From a checkpoint of a small transformer trained on Wikipedia.
Size: 23 layers, vocabulary 3139, 57.3M parameters.
Architecture: biases on query, key and value, tied embeddings.
Training: a variant of Muon for these matrices, 13874 steps.
MLP neurons of a small language model. Each row is named by its layer, matrix (up: input weights) and neuron, and shows model dimensions 144-271. Each number is 128 + 24 x the weight over its row's rms, rounded and kept within 0 to 255.
After each neuron's rows, "fires after" lists the tokens most often just before its 100 highest values on Wikipedia text that the model never trained on. A number after a token or word is its count.

L7.up803 [102 181 120 132 147 136 185 121 109 149 141 142 165 122  84 162 148 121 147 159 140  99 130 121 134 117 124 142 131 132 150 121 111  78 102 107 143  78 112 110 116 128 116 138 145 136 135 136 149 161 167 127 119 143 123 107 143 105 111 140 155 177 155 134 140 179  96 139 156 126 141 131 105  92  85 181 147 135  96  88 156  69 153 123 145 160  97 164 165 147 142 142 148 105 119 125 128 133 111 135 120 141 130 134 123 152 114 111 171 126 135 143  89 154  88 127 134 100 102 118 147  78 130 139 117 119 130 114]
fires after: "20" 16, " at" 9, " in" 9, " during" 7, " At" 7, " Th" 5

L7.up75 [177 112 126 141 114 113 144 131 125 145 111 135 162 102 124 134 137 142  84 137 126 112 137 136 151  99  56 132 165 138 140 141 134  98 126 122 128 116 151 110 174 172 135 151 109 114 152 104 144 132 143 158 130 141  92 125 145 142 107 134 128 126 158 123 125 166  98 170 120 119 125 133 150  98 141 152 186 146  93 101  99 112 133 109  99 107 159 111 150 152  85 120 106 113 145  99 141 118 105 164  72 116 164 146 121 100  95 187 108 112 114 124 151 151 116 156  96 134  93 148  87 144  99 133 125 118 107 114]
fires after: " I" 31, " f" 9, " March" 8, " May" 7

L7.up1206 [141  73 146 112 123 136 175 153 134 200 150  99 102  94  90 101 115 110 136 129 137 147 132 146 122 163 116 132 127 160 170 151 155  77 153  93 119  42 155 151 124  81 136 118 117 149 135  90 123 174 114 134 159 149 147 155 115 111 135 121 132 127 103 169 118 124  89 130 115 165 131 111 119 112 120 123 180 125  95 163 131 104 152 207 112 148 151 205 162 112 136 118 104 133 133 143  99 143 125 104 111 131 108  90 132 124 148 134 124 137 132 128 132 158 122  91 149 131 136 148 114 107  99 119 136 119 132 124]
fires after: " the" 48, " The" 14, " Al" 6, " as" 5

L7.up331 [154 137 149 164 202  86 122 135 121  66 124 137 135 139 130 142 100 163 149 132 138 122 127 118 143 128 143 136 132 110 109 119 146 131 113 121  90  97 106  70 114 177 133 111 127 101 119 142 137 156 103 109 119 121 130 138 141 122 140  84 127  92 126 112  96 123 101 175 147 141 108 159 140 122 130 148  99 107 139 136 122 134 142 146 155 147 161  94  99 171 106 166 149 142 109 113 140 164 116 111 123 102 120 137 133 125 131 119 115 133 161 127  82  86 132 105 104 131  74 158  61 153 191 120 128 172 147 110]
fires after: "\n" 22, "R" 14, "C" 13, "M" 13

L7.up1198 [ 98 119 158 115 108 159 110 131 106  97 108 123 130 112 108 117 176  78 140 116 121 110 114  96 120 151 144 160 123 118 158 129 123  85 125 165 152 103 125 111 130 155 162 140 138 126 143 115 144 133 138  94 104 128 155 111  87  99 129 157  83 175 145 106  73 119 172 129 127 146 150 150 102 183 173 152 142  98  92 127 118  97 103 108 141 145 136 101 148 125 128 105 145 135 132 129 130 160 108 140 133  72 134 156 146 163 139 103 112 173 161 104  90 140  91 137 140 128 169 141 100 164 107 167 117 166 119 131]
fires after: "ly" 18, " most" 11, " more" 10, " un" 6, "ely" 5

L2.up463 [166 143 136 107 106 114 147 149 121  98 114 140 124 127 126 135 111 138 103 175 101 137 122 129 124 120 144 139 146 137 112 155 162 141 129 117  92 135 166 113 145  79 147 109 131 136 122 119 102 127 147 154 145 118 126 120 101 139 154 125 140 115 156 121 114 164 164 138 106  86 144 100 174  75 128 104 128 106 153 134 129 122 125 103 110 102 133 120 124 118 129 154 118 140 150 105  97 141 109 137 134 166  90 118 155  97 110 101 135 117 166 183 157  77 169 131 112 121 117 157 129 147 139  92 128 128 118 129]
fires after: "|" 51, " No" 8, " P" 5, " Pan" 4

L7.up733 [158 151 128 107 175 133  89 161 119 112 107 154 149 134 123  80 120 116 138 139 103 135 119 157 117 115  94 108 104 138 135 105 150 166  94  75 145 128 136 149 160 104 131 150 141  96 114 147 148 139 124 113 120 107 100 119 144 185 140 169 132 118 131  85 136 107 107 148 119 112 151 105 164 111  79 108 152 119 157 165 131 127 121 130 157  79 177 172 193 142 103 115 142 163 127 102  73 107 142 154 116 109 114 119 110 165 145 152 148 123 162 155 114  89 167 146 131 124 109 142 130 124 130 141 133 107 102 153]
fires after: "==" 18, " ==" 14, " ===" 9, "===" 8, " e" 7, "p" 5

L7.up237 [142 150 100 133 121 102 131 120 170 162 108 128 146 149 104 139 156 105  63 144 131 118 147 151 111 150 166 125 134 123  96 101  55 114 128 164 135 123 157 115 109 141 157 120 135  94 142 129 146 120 116 107 116 110  87 108 102 111 138 121 105  95 124 168 124 122 145 163 157 141 106 105 115 111 118 129 134 141 126 141 141 143 102  92 127 135 145 106 142 146 149 148 118 154  77 167  62 156 144 123 127 168 135 132 165 106 112 158 125 126 146 130 106 140 152 104 134 111 146 113 122 121 139 169 150 121 134 131]
fires after: " K" 16, "ac" 7, "ig" 7, " Z" 7, " N" 7, " k" 6

L7.up550 [126 166 138 108 166 120 106 131 130 108 181  97 114 116 135 142 100 125 147 143 149 126 138 145 156 143  80 150 162 182 137  85 145 124 146 125 126  95 160 106 119 143 147 125 138 162 153 159 117  93  98 114 135 159 137 140 101 108 114 127 116 130 144 114 101 113 143 139 126 116 168 126 157  82  97 117 128 123 121 107 118 164 145 123 118 104 140 119 126 139  72 156 126 130 115 168 112 184  89 160 126 121 132 124 128 150 130 118 167 141 127 171 148 164 147 152 145 128 142 141 130 127 135 150 129 128 141 102]
fires after: " Ad" 20, "ad" 8, " Con" 7, "d" 6, " At" 5, "A" 4

L7.up1688 [131 130 180 135 147 137 152 149 144 100 110 116 126 180 121 145 105 136 127 108  69 131  75 119 112 114 141 135 148 139 131 153 161 119 127  98 138  94 111 161 115 104 114 128 140 144 133  98 155 133 139 147 124 130 121 150 131  89  94 144 128 125 126 149  93 144 136 128 187 148 133 162 147 132 123 113 116 127 100 144 120 123 137 122 134 166 156 120 145 138 107 127  98 105 122 129 108 167 152 132 173  95 109 130 143  87  83 150 153 117 147 138 137  97  91 102 137 143 139 142 126 173  73 117 148 176 103 165]
fires after: " H" 14, " h" 11, " Sh" 11, " y" 7, " st" 6, " sh" 6